config.yaml
hidden_size: 224
norm_eps: 1e-05
init_std_up: 0.0299
MLP neurons of a small language model. Each row is named by its layer, matrix (gate and up: input weights; down: output weights) and neuron, and shows model dimensions 0-191. Each number is 500 + 50 x the weight over its row's rms, rounded and kept within 0 to 999. Numbers have three digits each. A neuron's up and down rows have the sign that makes its largest values positive.
After each neuron's rows, "fires before" lists the tokens most often just after its 100 highest values on Wikipedia text that the model never trained on.

L8.gate310:497537474499459528422572498497375493512550473501436376456515468427513484559457502433454453586551520520561476442490550441602494524465487518536421459562549485563554499466597510338612407492593438503499428499512464524514379519517529564479521511527478648481465510523483486519448437507480595462467574408509565456540535517540507539546470545500529570477422492518515533582531496542528495468494497519576584473494499445513441436521504450479589510493476435487481444515500469543450505550613438530608516561428449380431502483435525444492483526503468512523482498565500541532566538504640504447
L8.up310:510479471420458498531481446564524459497565450514559615495456571626484556442464549538454506525545482538467431584449545432564457469509433653468546503539561607409432528515564484510434488429573505541589449552548477415660478524462541593498506537470467393525543439438420566541488511450565511471519497506527608564512597458537462531452522515466502506513508480462520475470416463498475531463606492545606531541432523507522470423480484480575475525517487469421525489524507536523517501520514471509550537474471448479505472455446455549484498410557559391473428557525419546503491448536471525466
L8.down310:544522460489453563474566537485508511512469520469486461557548431462537490446517506409493398503570553547501388399497480459389518465526553484616507528514426483511534512459494501504513505572507432572396539464420401479474615410602415487461505525505615644567442514515545454481479513449440520512533586447466515518540456580550513505475549541486542451499488542461486556456463558570490527412463536497433534481571478474451467462466536502459500510506451549561503430465517491510420412425494454453474509479364454573475405485490555506544567553478451558513462482522474461486515522493519533464
fires before: "9", ",", "0", "6", "1"

L9.gate41:589556433520553565558536583493554394502449507545491494567509453499600508418521514565545467485486489414505511539511460496604469533472525518416561555586515454515475490491495482422422488448491596472490473468473514536492377497423507519514573444492492493482546550409504447580482511467538518529606492447484547590397431565500484406503529485417475528528552499535544461558548506475494518410459504418547521513458512566554433570380506523539555527544468563513478479534438539424428415595483491542421492490522405576458406490502540493510454380540424545474544429499513478548484562444475461525
L9.up41:518467524515537444499539490467464507491496418524485457512517426448500444490484527605487492404396499530561465478530509508500478559458474469454552540485571483531561577490499481555585492480475440513488541530527500400538564454473487451601524568525528492470497514478537556491500487489649497606525507551495427432515542496470560585422549474439490447491466544583467524388474512510450468519514604557487494549494447458529483450521564566541488471419455550490529497490536609416472476476440628520550579520513432558589528545487445500468373579428494487552473380476482580480555453354422565514
L9.down41:504464403505547532530431537516442466513454482541538426578472475472492444461486543552511412536575392518446426481445488444513530515461504507489462442498447462573536441577529478436460500535521496529525527491467509475518479632507477408578497544516501472472498622414441468426610482597448472513554513565461597522539475450548542518517512476532569488458495448503410543560537439494572393473505466483539508376452489510561464579427419482480478471591393546483582429548460486504507591504596372555479505512519490440486418418531560436513485510548575478564499533466526425530544477572522441483
fires before: "7", "6", "9", "8", "0"

L8.gate110:480548559554535495457474527529402512574401533452412442463500400533591419436485505541537502510399476535504540440432548518493520507467485458503551521580510558585494562537496447443539567573575515483427460503471603476502487440487455487381531544594549581475578539582453547507533494509470416442410516468414515513456547485505501504485505580393491469479491560403571483484457500421503570542503529574454531514494559566460485457549513445469535482464483474496423353479508402555488516445557451547547471468555554493416491321505490473457441523490455532408536545428536501454553582478572482495
L8.up110:512479485539504458468505487524416516569548533392460437471452452495503501542495489574572554559510517550521494545445417455540560422418426486489477443509453501472497470517491549571487595487588552478484501488457464492509501471482522501422534476487418459418492574433427511343523502551495395445535544459476514523428529483574477411502562418504523510447483458536569427482536517509582483550443512512462477649444517556667473515507491525476537585503484571504570550518540523488446449380530479557532497563461533542458449412447469427441422505530478477463537513573474523441534488470494474463
L8.down110:475485650467474429584587488491471489488529501514452595479432535503512478479537448397500515484453559592538496606518534448507501467442473525434482455508473484485535517536504518484323519448509530522470515496617454529522420526447534570493505437523424492568456529350427547418405571472441487543531512478488467533438508530452495447454450469382538514467559476539413532569480490420462548496485601478434523527480556494464575505456547481568565424490466461489525534533508588510522544592471497507464477547535407495457571471494503580575447480409515463561489476388440483492504461464447544496
fires before: "1", "0", "2", "8", "9", "7"

L6.gate527:497462477421498407551496424534542488589535519583597449472488540453559473475455495548514369535555539525516627436416587492527506491538538508497484467480446528490541500485486480450412505489493531467512581602481555460511435474489511542538486471532510477451582458492494505591536574515469579524572489486393482502485501563417586473512472465498441523464629473513533476516535488380591473449466469480472435477560554447433488400592483491525510519606476510454521512543517562399494509511436450430540454536517536543487459592480427540593400438462555453537518508413421510479475462513481486549
L6.up527:515497487525482498511536511500499447521512485519503500434532493468487469464483469587485464523559587537524597451345492563504411481499521553565553473567491586488579561497499487546430456482510586467541592556521526529512428525538508545498420547586535438481542505516547427578529507508559517440615496432501450517436519567385473537508595481440502585549565459509585490559528395481527506476429417513537450523521570390531470468542493421536467509571484520406504526485461526414500461591488580362474532495486532532482422589511467548526486466490538499526503468486456564467502463485606520471
L6.down527:476440523445510411429519493464469485531562506515449496513443571523545521489472465519430500521604519545500503547503536501527515521498571519408436511545453440479478467562478489533430518532460529548494467544538524418476480463503490481518578412468403525457571466512437482496487570372482549527574470457358557498483455463538560409534475441482464468528484530429510525513531518499562519488535490497504543488451600459602485516543512509595431495523707447508544488497528536447472544574464424452507475562604496447470425527530471548567432454447486439523614499473493479613497395538476512480
fires before: "\n", " The", " It", " In"

L8.gate316:575533550465515470507425509531427507451462516495478456537494482488475473519533444531448527603581536434513457529483490530538523490442506533485434524585506456496551443512511484519596495455539464515524432584469497600537512449480566609456564501551453653530498532424492392415427501465486485502492531409473467490517533529516579536510603574461422503439539578549489495549499481611544583449468497473504542516451457513526380492475500490513606494458493489467515538539552433441411539511592417529422513445476469526398487410537513449498475486559542477517510483531525520505522599512553458543
L8.up316:470524566438479406533562518481437411485489613429424485428588540461488429479425545522429539472580521452524500541514460561493556508423561436496417522519524491629472469544547521516512565430520535510552535478439466509568495417564464510533518520573463535518575520436374464522550532523558447496459587497535487469509572498423367494518544564528515509504491533606467528479483587653426598524443479525567575516407503594483486499453426413540568480501465513449412462487478501522459497590569429541464421459496503517521511501516523504457400512505450520591500424469493565488459479492469492483
L8.down316:442417550563513579526531573476540529464526413488554517554502515518573500493531548470620475475422461548425532606480506475489480508567488452465504476460464490486488551448555503430496439539520519400577468443511500499494508617557563462504454471467476474548480543446484548504557495495546532487516547508424461484459576471487542499475379492567527483595550374493466530559446491433505492614532464535484541457519464439445570533472533487447434417496456538521489548481471492510536638481452578429545547572515580495408588620490465525503538536491549328583468492501482522508493453495489472499
fires before: "9", "5", "8", "4", "7", "0"

L6.gate111:495540608495464508448468553551570505400447499511550604519520529557540487467502497539455511474487457467553504571484532638441539490501531572404572460557486436586495575484492427575490507478391490484359471452571506528537460462474513431454452584495508494554516474448518590497431547498439499538533508464463455576536507473485598491478577535424448428547504512443456525481476484474534555546372484457488547550537448503428513591569453503538547521506473478484481534618655491479458566469512590438485544403549525473520483482567518489545517484523547501580412527515534524517481545519429575553
L6.up111:464494494453538488437515455558474444535481396570522532485509552585515432522575469545604480505546535543483498556518461441577498540572551560470472464514482531516438558493540474453485462469473547428463462563491568475448481499538404424505482544466512393548466504538545458538448466454498497466485479536438452476487433577536395500535432501513464551452503533458512491432534501473431475400531459573579475441537430506530588407484500572450521500597491520502525489543490508472535558421357534549491485599548462474484544547480507495405453535533423518491529494491471429559551483585546446501
L6.down111:504531511488457581482441549529522497411497526483465575536463533425494480519512428567450480453566525443508455519501519504488553496477568548505579393498479474598468439526484486576427476514469475397420416507558564438470489533473515448432426544453529504493532519463528514458497545462503525447461427427566514514597519471451467449537507579479411514537480427471474563535445444429472489539371474484512519532531501504455541549574304392561500566505355513479511449544559466495562477582428561443418536530526477513491460595532458564524570427570507486481409529449601516520457555437455540470
fires before: "-", " a", "\n", " an"

L9.gate276:508563506451485651401461504519468456549496503490527499482452472486479455517456433523490443630603537537505536464510476520583435508482464541460516540489479618545391467499491441500565465521504492539439405518608511489441480515519538528461445506554526547495518456573527463594440491467567514459436538394486534493385549482479514462528563557425545523526528489536547508571452518480500479447463471524520452477517527573462474519506512530557538428510469493510531478450629493510473518521441527473383478483560482553512510428573485555530448488511369529491489571462630569447485543509562452519
L9.up276:536478505476459556407526410445555508638513448493506464497513561503454479589548453604447509476518475646466521460618531448588378471515487454540537470516479586451443407515556472566593504490643403553475467504527460426458446470499563530511472451503465520389509403556556466500440571454450503516388513445531512429434576471507459473492520557466470544548442490565602450528526516445557443457514534493444452485507509525498497496495475495476488466470513540587558467496558447565361467499434451482518566541472522484538482418524383586454468554476537528496476508514497560505499502529572487450
L9.down276:524476491515446479474535532517482498589584429455426523490531569603578488543554442484411499528534439498517420504523591514612517517518546458552524473625518518504470468541562488515563479482546481650504548443470513474451443411581496539478504465530491452417495486454549516475557523406510570537447559563587524479424450464575445501465448442448458465502475396458489471524620508494496528545538528490448636495487472409544557498460455431421441503490563526481510557485502472504456506374574542502543479547512545520549451524406507537499498492570565532577602471467498523486436439484466498597
fires before: " |", ":", ";"

L9.gate230:409598453518419484458568510436515355446559501544452425517475450448545534566527450469416503537457529446521534483460547495551515529562499505585422639519388533450474482492657563507503510524513518498484468561557469467548488524508445514470399513453484574522419565555470560504472498449652514453455536408418543474522551622480507549554516532502460537536500441438440490542475521507454506436484439472511507428431552442508478565536463513469487583529480492544441518575524525473570456450562387506454430547445486471446498544527544450521491548466462490471496477512571519554517516592524546451
L9.up230:567476452522602438510460559401461546518505373568475592496479469485436440571399508476564492512519490442558501541526422498354560526494481506624403537492563548527528538481390524505549456411538487483546570523592571508507508566508482530461468483569563518552525450472510459499517495470496432602555574479425448483417559505476536558502486489455502477529560502476450546377571542541544515544496540490549505528529462507392412509556502480515591460536499486502504491565490571501558439472554546449553467545547387488428488565461459477503497488557527494535459415478468596575481438534498471539
L9.down230:563583467578492532491541442568461564561408527473395472483443413417469484558517450431421447588543499545463461461506485546599565510461390579568485454513448508437521468539399570426429466535564466505537537466433480462370542597492470489555494540527474508422388474544528474536498501559482474541469507603527469480546461538432526556416532506444486567484541547530517508431541491393443479529509580459511545481558474440480479550499506494537454473498483505474538618544565513430551478519522487548510442531427532489497471513450498535534544448571491500495581479435464526406466448489586513572
fires before: "1", "2", ",", " |", "3", "9"

L9.gate264:572540506483535526531547556426521480427558508532405537559457551529568520437525480514470479418456373562531491557564518527547565530399532586554538494578527441608462524436501444361501604397541481521420524473438486490578526467546499494436492578502535456433502503437435504486471548561483426525465495509515427535513484443525594497447546534449600422417496537465587415441431408546477498424521500432586514535500506463479470481485508488506496513469502537509463453442434518474455486520469531471430516432571460569564482528520382460462419488482525495615534467495538556506543562535440479536
L9.up264:466492523493479495484595507560524530594488449571532459546435493521454469515440549573512440514431477516551479453544507380571500598483509475564516507546543543429470445444533554519518490492470498549521491477550478576442483501450544452503512498466480596544553504487477499615593490494526481530540519416489546549521442456628482447444492523471632500558459547532426582570501504556655510496575489553464526534428499491523503514476504417462475512540507589541427452426585498550453432525486446431507491580515529592491479585598500514510536485453515452519538427506564532558511439553466567447
L9.down264:494481522523627581434568494449398468419532528466563491498562500463554553521524487517514488484577588585591568469471459519445448454590546414504487565495553462486515562514476576525530515436560468409445505459450454484468559469455443487498500459536540489450512465367489476497444515426443459468578593559490549524458515538429495458592490548467471521480579524588430532550503457423473466541451393542502614453492526527526592418523524501490564508473593536462582556494453433470574481547511469528455518477416460576509456466545488421449486471459617576565601483452543474495500423482546494473
fires before: "2", "8", "5", "3", "0", "6"

L6.gate293:612422518488438467586591517419480515443457480486518498544404466487463535510458452597425470488449544451564540464517533517457584564438559471531451512448532524561478543626543474429467445515492466462505482458579631520555420501438557499552484468501553550451522449544570530576470529549449523451498440445423435596488427461507531536458462508540555555480475489547443481506469490500497509461398491515579492377542429526534500497547430509461522423478477471480455466641509449447546442402454439487466478527552517370454541568574564517475522518552488516576419532553552518570472447439513521530
L6.up293:499543432501462466452612531427478509624513476529526446547484448599548473397502627437483547494540457510499512459441510454526466491502502464648503436363430618522440506531579546497537463525511448480522397498473511499482491558532564488481518469516568558468520425559530571513456499452537595499487463536434519440460523504525460615525421443540442535412438536580521525523605515503409449568390555616500621456499531571569483530566426424472440453461523512509469534563440476490495447477531557482464517578480602427504513506491487543546510518496471506513474560528487534521420465524523514533
L6.down293:468463436483564516453474483514545511496463394556592512531489447482538434540455508445539519568552474520475488470523479576544338532506466518476557538513490564530468449507471465501444489541512572520472520566485407491440517530557471532468525531552435528526502453523459523410508462471565502457503522575484527379449619499468485488504523506451480477503562505564569560503521455554454486550623569474350444499543582537455475499582575525479490467497571491563577518455519426527411522621564554470516451491465528592526515425424413544399506440467467500477504509553482430442549563645552467473
fires before: "/", ".", " |", ":", " m"

L6.gate102:443530528362572530485531577520509529479542555489431601607427515473491522590439400497461473494458563497543585477407596518448471523471465508483428498535476507538488548405462377568476539503500563492429495456533457499488412550472490579487473507424547436620420590454570472441449510558606459562480497517563501555485404544464503472471478550481492512528571463505561529518485410546468441513504477423527505455510556539476493478465454555500569521461500524506474539454525484513518514479540503531547393439524577527468528545466514447500502541556436411424487456425496512478524487522528518494
L6.up102:438435438507613483538547477478417572521506514544566436433482532535363452469421445516432509535399608559532522462511527459495501456487482441496509556563545593533512485565499507515418495498586478510564494462434516448530464406550512643465549515450441508577570465503518561507552545458598509544498477468464464415462457466515492421565483492478554503606522491590551511560524500533481545531529488552434443505548497441483399515526522520512465489478467499494604482509415485411466503525525456461443528592467466567568583536448484458577502550582451478534553513430514464518494516460407567466
L6.down102:539485531570505555555502552588484537489509482438567574501436441545458477559522536564482665518495561530491465507542500456499536529457495463548590464492449556528475566568483519507529623452539539493526509440501452533501532515428511542545545589592566542444470499485497535533511505496461464538506536559521493479456537408527580523501501474567580441442552558477492404530505492443472505453507587487525446439509538515582445431520585529479514463509512515401555563427551552566477495495546510546522532548368451572445522466528577483465498521445613516470466515548372481499455490444467476453
fires before: "2", "1", "0", ":", "re"

L6.gate188:500487471464434468514438494551470537593491429521527497519425475380521504443535535580466503511529492478491480563400498463610450516506512544417498457419456583451526481451484595491521487535500559577487590603649508497484467498516455569522468488510472419521520546501512545501501509518556460414419383445462576526402557463503483491486586487466488582520514421447531610501414506441481551509501529502535485589541538483464465514446453496546448500600503480429587449542421545469565501483371483412480396436615502454559427585598470526528464452457444473501472489459534587480497538482484485507
L6.up188:501467476418513499519517544557599503489602504506547458502524543543499465583468474510481480612570545536583589542540529438583390551471528552517493555565461494469553464514567517417450603430480632417586513539479554491515415568439473504489492491458580426538545562432483464519538520533464461447579522454460459509483430565492422435526468469487511493590473562407453467589552512497517421464482447456598585493450534499589537416593434525494449557593501510456498513471524533488456498524489494485535557472495599539558437512492486511533459497504538540408482574459533556449569533499561494557
L6.down188:504484415485484485569454437598405549570536497457513469475461510424543450487530500588466461490561485495510551553495484458582516563414514572400532492452467561550513435481489521562464511604421519489489530539599444478463464484502436538506544417532467510440590511535469503509534508401448438482469384473487511473486535477449492522520521456447506574517490464471531566543409470417501535487419532472547507645526533477482471540491504460512498459451673445490568427621464508500535596502387476448540468430586481392531413543540520502560401473477493528528545475491492582527504486487401490469
fires before: "\n", " She", " The", " In", " He"

L4.gate138:491439593451486465445460475532386483514562486540495387420497512432513525505549512539449471569658481528558513527437446452570461512428480514507421564428465502518526429583495567524528479523492559466563526581529550455489510528543466576558550613471432500585500536488459489602483509484542469499582457459517552531452572427479405579547546547538538486496431452546639555554573413458492517455545518515453486524568501400563446478519461454549473462555499520441562485536494457540558530567465504470522567538415473496528484647464426497507452502520514458495513511477573512525473551482464552487
L4.up138:533460496369448540440485504468498526566561498464504507455577546553590435432495451584521485497496484512520466490504498457458446579532494557388414580575514487527500488533471451455500536511462583439440530520517631506464457456438448454482535494454622516486560536457536476476451521512421453466541474493516518616564502458400494470484554515482428463537450428469469438537510494468503421476450504524510513477395539440540440405519459541455489553500530511471538531546471397502538605477519450426420427517545514380421461548525460550550448550491457454498465558512562678550551501497489446575
L4.down138:499481504421569503448468453534396504591529490480519456553536510488551480491519384511412560499572494504529586567503504455502490587496459519464384652566489521579490403600510531518444583537524531451529486492507504479420434501600499562550580472437420530506436480473613517503416553447524474562499475479423514533574501411445446471480572453522487471443446484462552479510461551455473579489446498454515513564480489428533476587502486503468548454474600541485552471627518482508532604514555398445494487496471464449478482535422511499463432501527468482505517547536524517547555517488449484486
fires before: "\n", "-"

L4.gate409:544431564524569540517476567472506479407536439569496537534502463626510438419553424565523456534473488480552531516463494578457520492517553578473495583496492446501494534485525466461505564489460446536445440530487553526501553535420498444426464477459525493430507473498606541392424528490468475559439525471491495456562483534461545497467516539517534399443540439518423443485534558415432563508426416477552554545479486471354438574528501500495524454442496541505488492561537390468566536468555536441484416469631518526486443398510443505510465520513462443433445434455535456438495536519588535579
L4.up409:487478452477511526414503500423471456385450445574435439547510454529519447414587487509517485478442539517540552475464421525482503523496490592506455506411446504600470536472542388455458515520415568526558462483480564479414574595474499386483513554510506517439544503444532409547568433518515456506576460488474491520524482521506460560541438455534545514382524436549532489474584477530425432440531530495511595496478385493481519523458545536502473466545518509514393461431517390446527531502597412452596496400454487541527492494452483460470468568485398456409426551588500429507572547510522459459
L4.down409:498471520512481547523439471468534481450506483619489564530540555597521521445566379579452486485473438524418441502478491423539545473451463501486536531487549523574416449559566516492445470475451418445481441512534531489529565540485560450429525494387468461441453510425549486446450508522480531569454528493585490510467557585475480495465478498497457391506381500464415441511518521426427565585415451467529536493459536472484498509553516518500516397397503487451557502562557514514443509495503433478408434502608540549468542444501468492416466427524503479552448414465521550487403503528567494530
fires before: " a", " an", ":", " /", "\n"

L9.gate394:542446487459461504459451571485558480483482461537592522433503516401409499475444476469467536476574568468540555494531592525550430585453520555488428485440553456452454513572449555440518458525566527501532480551565586452507533615489496540572486539536525465469514411450538372559448528507541428479542469448484532497517493515409485541456497466498447546503510524540462473594631458426478456493547456506469512432526578456495564513461523577437495493467502508490549429503460357526464479454425522493378491448537601492418418539577480470529514455392521455505523528504483515477543508498490528500
L9.up394:526524533426480471452496487619486474528439491503380558434452439456490553532456555532581493484451506511507489435513530596420398496451542443499472507475535456538583535522482538506469549519496472487535510440555446528601415498546339517554542537571528525444541403514482614536471540543521503430455418501545474480535569512471444541539483523533430532581499568516462435467476514613468518534487457525547502540483396526508517509465527508617517505375434439510472507505461568475497499493542447505452490452419464621539395584538404531418466505508444425535511592520487482465526581461574466417
L9.down394:469585559468493452545568533478502578477395458447476492491456474478502483475478426544430498565482467544449494524442517425546559512519511536505511502474549554557507519525427533437528540395615458511537572478459469460424500493454592578478524509545519523538438534459524492508509491550494568502460478540485540457403470533469607570479456489457534514481448563454422539578477562450474467555560471458529497535510435441550617522502497583557389368595464523566535528545431470418573409492452550494490478447556478469393531472464628371436487422395527479537486489405452586472449411538497432495
fires before: "0", "3", "1", "5", "ing", "7"

L8.gate460:468511544455501485534482640570529440433478540525455474548455489497536483567505429471505456521460501485558468398483526505536563544490455539484523430650386515531505467524541478455624578534479476554430430499539519545532462500486582532594562476554537501463461519496491493407475495540541407430565532424517560581561447522456598513516532571455477457612472627486488546529523514528499571554538521518522571447479486499483466546539454490532521474498472509533465362500551542496419472588485397458503562583520481561505470503459429454574492578549459473470532582453519561548507656504485511522
L8.up460:476575537513647476551448457561473508583567542470454431544553501412532485529577497518645390496568443566461458479489458480569524528447501517528441516527480465523552497552404470512510546488575473392539523456417447497474415449474534491551522536480526569555514585467449421434472547605525490550565437490529551511533403500566517486496518502446410491488544581524506450520534491548510533502435475485533540408501523440472497519546457506495481550456462508475381475425537524428461473484484450544475560526556491583549457498445452479467522561551420535475540446474526388587540420408449521518
L8.down460:559467553487483450523471477481550448489457386509459525470491534527564574544492465567547527490593475537496486469414556612499494541476433519475462521458483495505499487459466532566499496457489528488486538518384517443462453543551474481585459571469557552482487386519500452497427526565542529501556467516428449495543493519556516400506468367505462489517407512482362466418490526436525499527479457431446524494427445466367488544498484510508518449483478444572554608519508510421560608505424437585539507559504544472528481530539501490483530573452505584547418526412506482395588379494465498469
fires before: ":", "0", "9", "6"

L5.gate467:469543444472554390483589521376505521526390511484532543457513465493550563593491514450443564532477624446474548486436490417437520542493507437531530467525500533605444529568483571578433478504525532511506597400425539517414534565556529575537506495563545469453602482555557471528517523459419533523404492585499404488531561423449409447440499428537424433430477491531448527518525504515492466560477504465385479495514578522425444500478505462474430569516484462418435437474516462520577481423516548454517427472634571471477504467599549523466458498476539463463519448447513537486564457442478472481
L5.up467:508509466555537575540460422410501573527551417583529529544457516472554519467454626458446502447556530497453470547503472468604548483570464528418432534504479506493524457426497541448550484413528502445477509510545389451453449525500508477397479479541500559506535549448512520480485453468429462497578664555474508474422515504513467420545512551413475476531479489542564467481407559461463557526542468490494594516397460509446541475478476480487389459532551477502472478454453487518534586523418498621517540535378459598532513526467488472455478428460565566466581464460518536484452447507405489586
L5.down467:582487526505477551555443532592506547497498486466489542462502497511482532435535450540581491467506446529460493427507420567520460428516568561532479524476450479388501475484585448524479484544433561535475486552487450617600442471521466475537476504399476457543473501409414520407549489575542480550611473467538552534519445516584518553580521561507450619551496541556501594526474482560510488493562549597532488542486429549571524530538449597611575506449448565532544496560507481466440400629496389510479552497433515618465495501436474481519478501489467539467438542555498489469443496550462500480
fires before: "1", " |", "2", "3", "6"

L6.gate177:449494457413410540478491468556496550550546449491516490456511482476482485527450529466439487566563481536536575638503484557619462563477434577476473400469567442438530483523463596443479516464468594446516459534490465533436523525479497540571459515461471448570506532443398542542562504519466453457563443473465444482444528440548458513463436376467535588574459468481464492609517479509491459494472556535525456516437504442602526344481494477506447570564512474470606492560474553498513452569488539405529545532482584521567454603493561527476484384545455480481531480453515562547474480592484519514
L6.up177:534499448439472594481526499547501562453551597472546417477502477489471523508443473509405529507461473420489471542498575511497421513498504398557445553531481493409491512526379579450556505522514555429528558535488567488439575530418436442460487486420553529507475495567476439555519487480399538486519468423505495523471448495448578577527496503568483561509430529435499543546499521479493437458507532526445564502472528497594436417484458439417437454594505466590542359542421451441483508505446395467527561496549539479460424443531397461447451479470577482462467539507460610546541456520626555580
L6.down177:529451498516486396426444490510406498598527444430501530523489527536529485489470483564460400523584487599545608563578476515459533563465547554399424516504500472498595458546547480554472634507493539474533494470461510466567440507522483553482535490527377528450547482456502567520439554442530447529575525434393467453488548419471486429437448501449507441550524419478487461585474479520548445447498487464538516529562544500490451500533531500614505524430677528472500580544554527582541545503441494401458480547422514495498457580468487519448465482572468423426521520561524454573528505434479459496
fires before: "\n", " The"

L8.gate91:471526553425477408458539448502504525547459451439592537541526561523525499479461480558482443520496512466548528514466405459541560513457472563435532564485469536507468433469459513470428601470473534489510536556517553493446424490551497495472424487524547424421479444497492545466456540440433424509549509484428499519490445484411546493531588527528501515527528620463531500532456534478560522485394499452520613497486482409542477510587476551491479574540457533473533476499535592408536444526447378453443503502601378492472590497499427563462430483520469551404454513486568585533476486536447456569
L8.up91:494488399525442482539493405564400522456409426516542556423493504437521477508429593451556500444551564546561518515415483462562461512451502612482500534491519514564456519509533528498573586565515616471489562535633397539528500413494544518499462502627533509494573496498470529621488489500579535534571417536513486487525558451489534545592564462469468516485492513518493494475449511414461432476551502527475480475459475340516502442523574508585466474565482478508493511504464550491518489564504568536472528493495574523550507524468537557470467495538515501500486514504381449491425560472476508506
L8.down91:500552531504453425315448504562480540543546537430474524485497507536530492504521529509518563496522459528569542500458491466518505563501634516443539533545516538600427428505517434534466428504469455553447470454507516456462448578480447530489558555472460538478481407496482489434440528375539514507506402393485449521555549530613456450466491568452514511413438556466549398548504472530504510545463582495421562498510583470513517537556477444525501587514536545566460388508539495484524503531504572515526544504549439487465526488564515420486498484428505548468493573587449535538450517572495590441
fires before: "\n", " The", " It", " "

L9.gate464:518483496500563401462528448560480454527559538439533421464483439412484497481536499514519462597638528525665549549487511476554494427475552567456349533513497508489455482500521563449607494558495615450493492513513488543560468560585485474471485465503487568439455436464485480485451585572509497551479560453438580523515504434481522559513534501486442471553579496546516520538468481443505483455519459427396453443516460484469459632574496517463590464511484496519533517472467446524479501602501417528470460523552495523453482465552493482558430418473534494568487439469509385432471495459584512547
L9.up464:474467460549385497426578558519505501499494527515495481479588447594582471513478456462525511542507572476489489418587485507523556448483422528535475538479400507583484526478584504494541469516395540364479502475468577551425438476454536553539487471454493583574531523424581536545476470503457493537496595465491459478515435454437511457539557518537468522548465489513440507502474540488599514582421426508547539497450486375579400573488538543550449508600500450481403549488544600541475480548432506451498541523420548463535507561548562567536515544535400478577521563528505509469538550449506402485
L9.down464:574553534531492451540487593484512538552497520513521516456442498607452495538583524520576425551421385532511476422485551500527453594514455423526416524541476458474477613498472451477460527504526529542461513529488544450477550513523511420543551399502432480505539467496636474486552539578524417482419446478449444522446437418471464467558485576430589499504425572541446465480386457474514374536481513394461531475473507478529524514506564546483581432428465511439537535494483588479508481569581563491452521574531608476450451579463454448547526513483623551509534509535508484511544475558459500541
fires before: " ", "7", "9", "6"

L8.gate99:540516543496609491466525536481436526501471567502446346471511445470571544497474481449446437534537521479542596458535447578485562495414539496427547547543475518554462440569486477462481486592553487561474423514476480534529385434544530471510517463596503469461428514589549500445455472502477551519491489439501565407532497441366590496573530572528600524421536503468547548517547520502471499511508398424483454450508577470453460560495589407498547440545431455521458455573519471526553521525437424492474572513526423461490407478493448476520467502533552491433474603427582428517546581504621509480
L8.up99:421574452535585525524559467448443486541484529541525415424508458562534522524431530442476504442538461605603498392429427411512561536488544493506544519464517530520551436514489489422507484581542447517440454519524503433435476512607513502520539444558543434451484532612543482543520421472450528530514512436523485423475544487462476460537471521478565548478484513528623485402545533379451509600518450504504509375496576574436451487494546463609442421517515528473497487627424530531591470461492466539431664528486409511542437506563376442517443527483475558536548614473534497588493525508487513497
L8.down99:428552468509495508477544519487565428530530429472484565562530564479479457402469534463468547524431506521507528335509564425563428496479498497611564483404476522470489499388494558474531533427471428618482553541468479462474589496489511505457502613486519426565494519557526460535495457449551554460503503495500495519453486495508507528526479380424524517538475512516502462507518492441490566465532546568523523501565474489490456506445527521503434460453573563442443597461470602431541536373458646499500536426543541521495486517406483487481430479544424469538560590505472579472482396516432627472
fires before: " |", " ==", ":", "=="

L6.gate53:572505548573550393544532578499490537475537525557420555472483457561536466514388495480499471480495598383448471452489503522427607492491584471495508433466445487509559634411533523455453505510456573513478463475501531554480500616578545504488483511549593435473505458549528415530534442476488420513589509485473460515506514537374502498515517566472514424426466469498572510501487546426503587548529458464477596544531440541457597534488534514432534509525470555410543490484552435484556512467529471453538519409509483488520546493434501521523454566508483462495513466524442580538444570515556449560
L6.up53:498542447474412479530537448497550553592434516473562471477524467545489553486456548463505502479437618554464498469423517483521471544517403517490464456379501603463442525441548569555438488415513546511465391496505449508512487488485513474381428485559449535562563497575470482630637567479490487501463518550454481439467511551502393473514488561496471483550467493510544513456413565574544555522523596524455490538478468507516453459461524466466488545636537513508584463535395571545524516543515532486509546534587491560578468613507578514506535585459446626503520522476505573453459412592463539458
L6.down53:443455467513494541451410498441462505494568512498511587396622507520549437465548554506568571595416486483499517486559458498552536436483539488574584568450425518503479501486508535525491509524421438557494490491515396459446472564496560555457515491467541457582528506537513502480451451499506474465475554533322510463436503520493547575505506457477414540441504477566426420551425564457469448526517466631525535520495566492520384517477552486532525457564533558537446545462467534522521541534530443576497496464421477523513480527523444480505500467449445589487534475511477568494475416486501517523
fires before: "1", "2", "3", " ", "4", "0"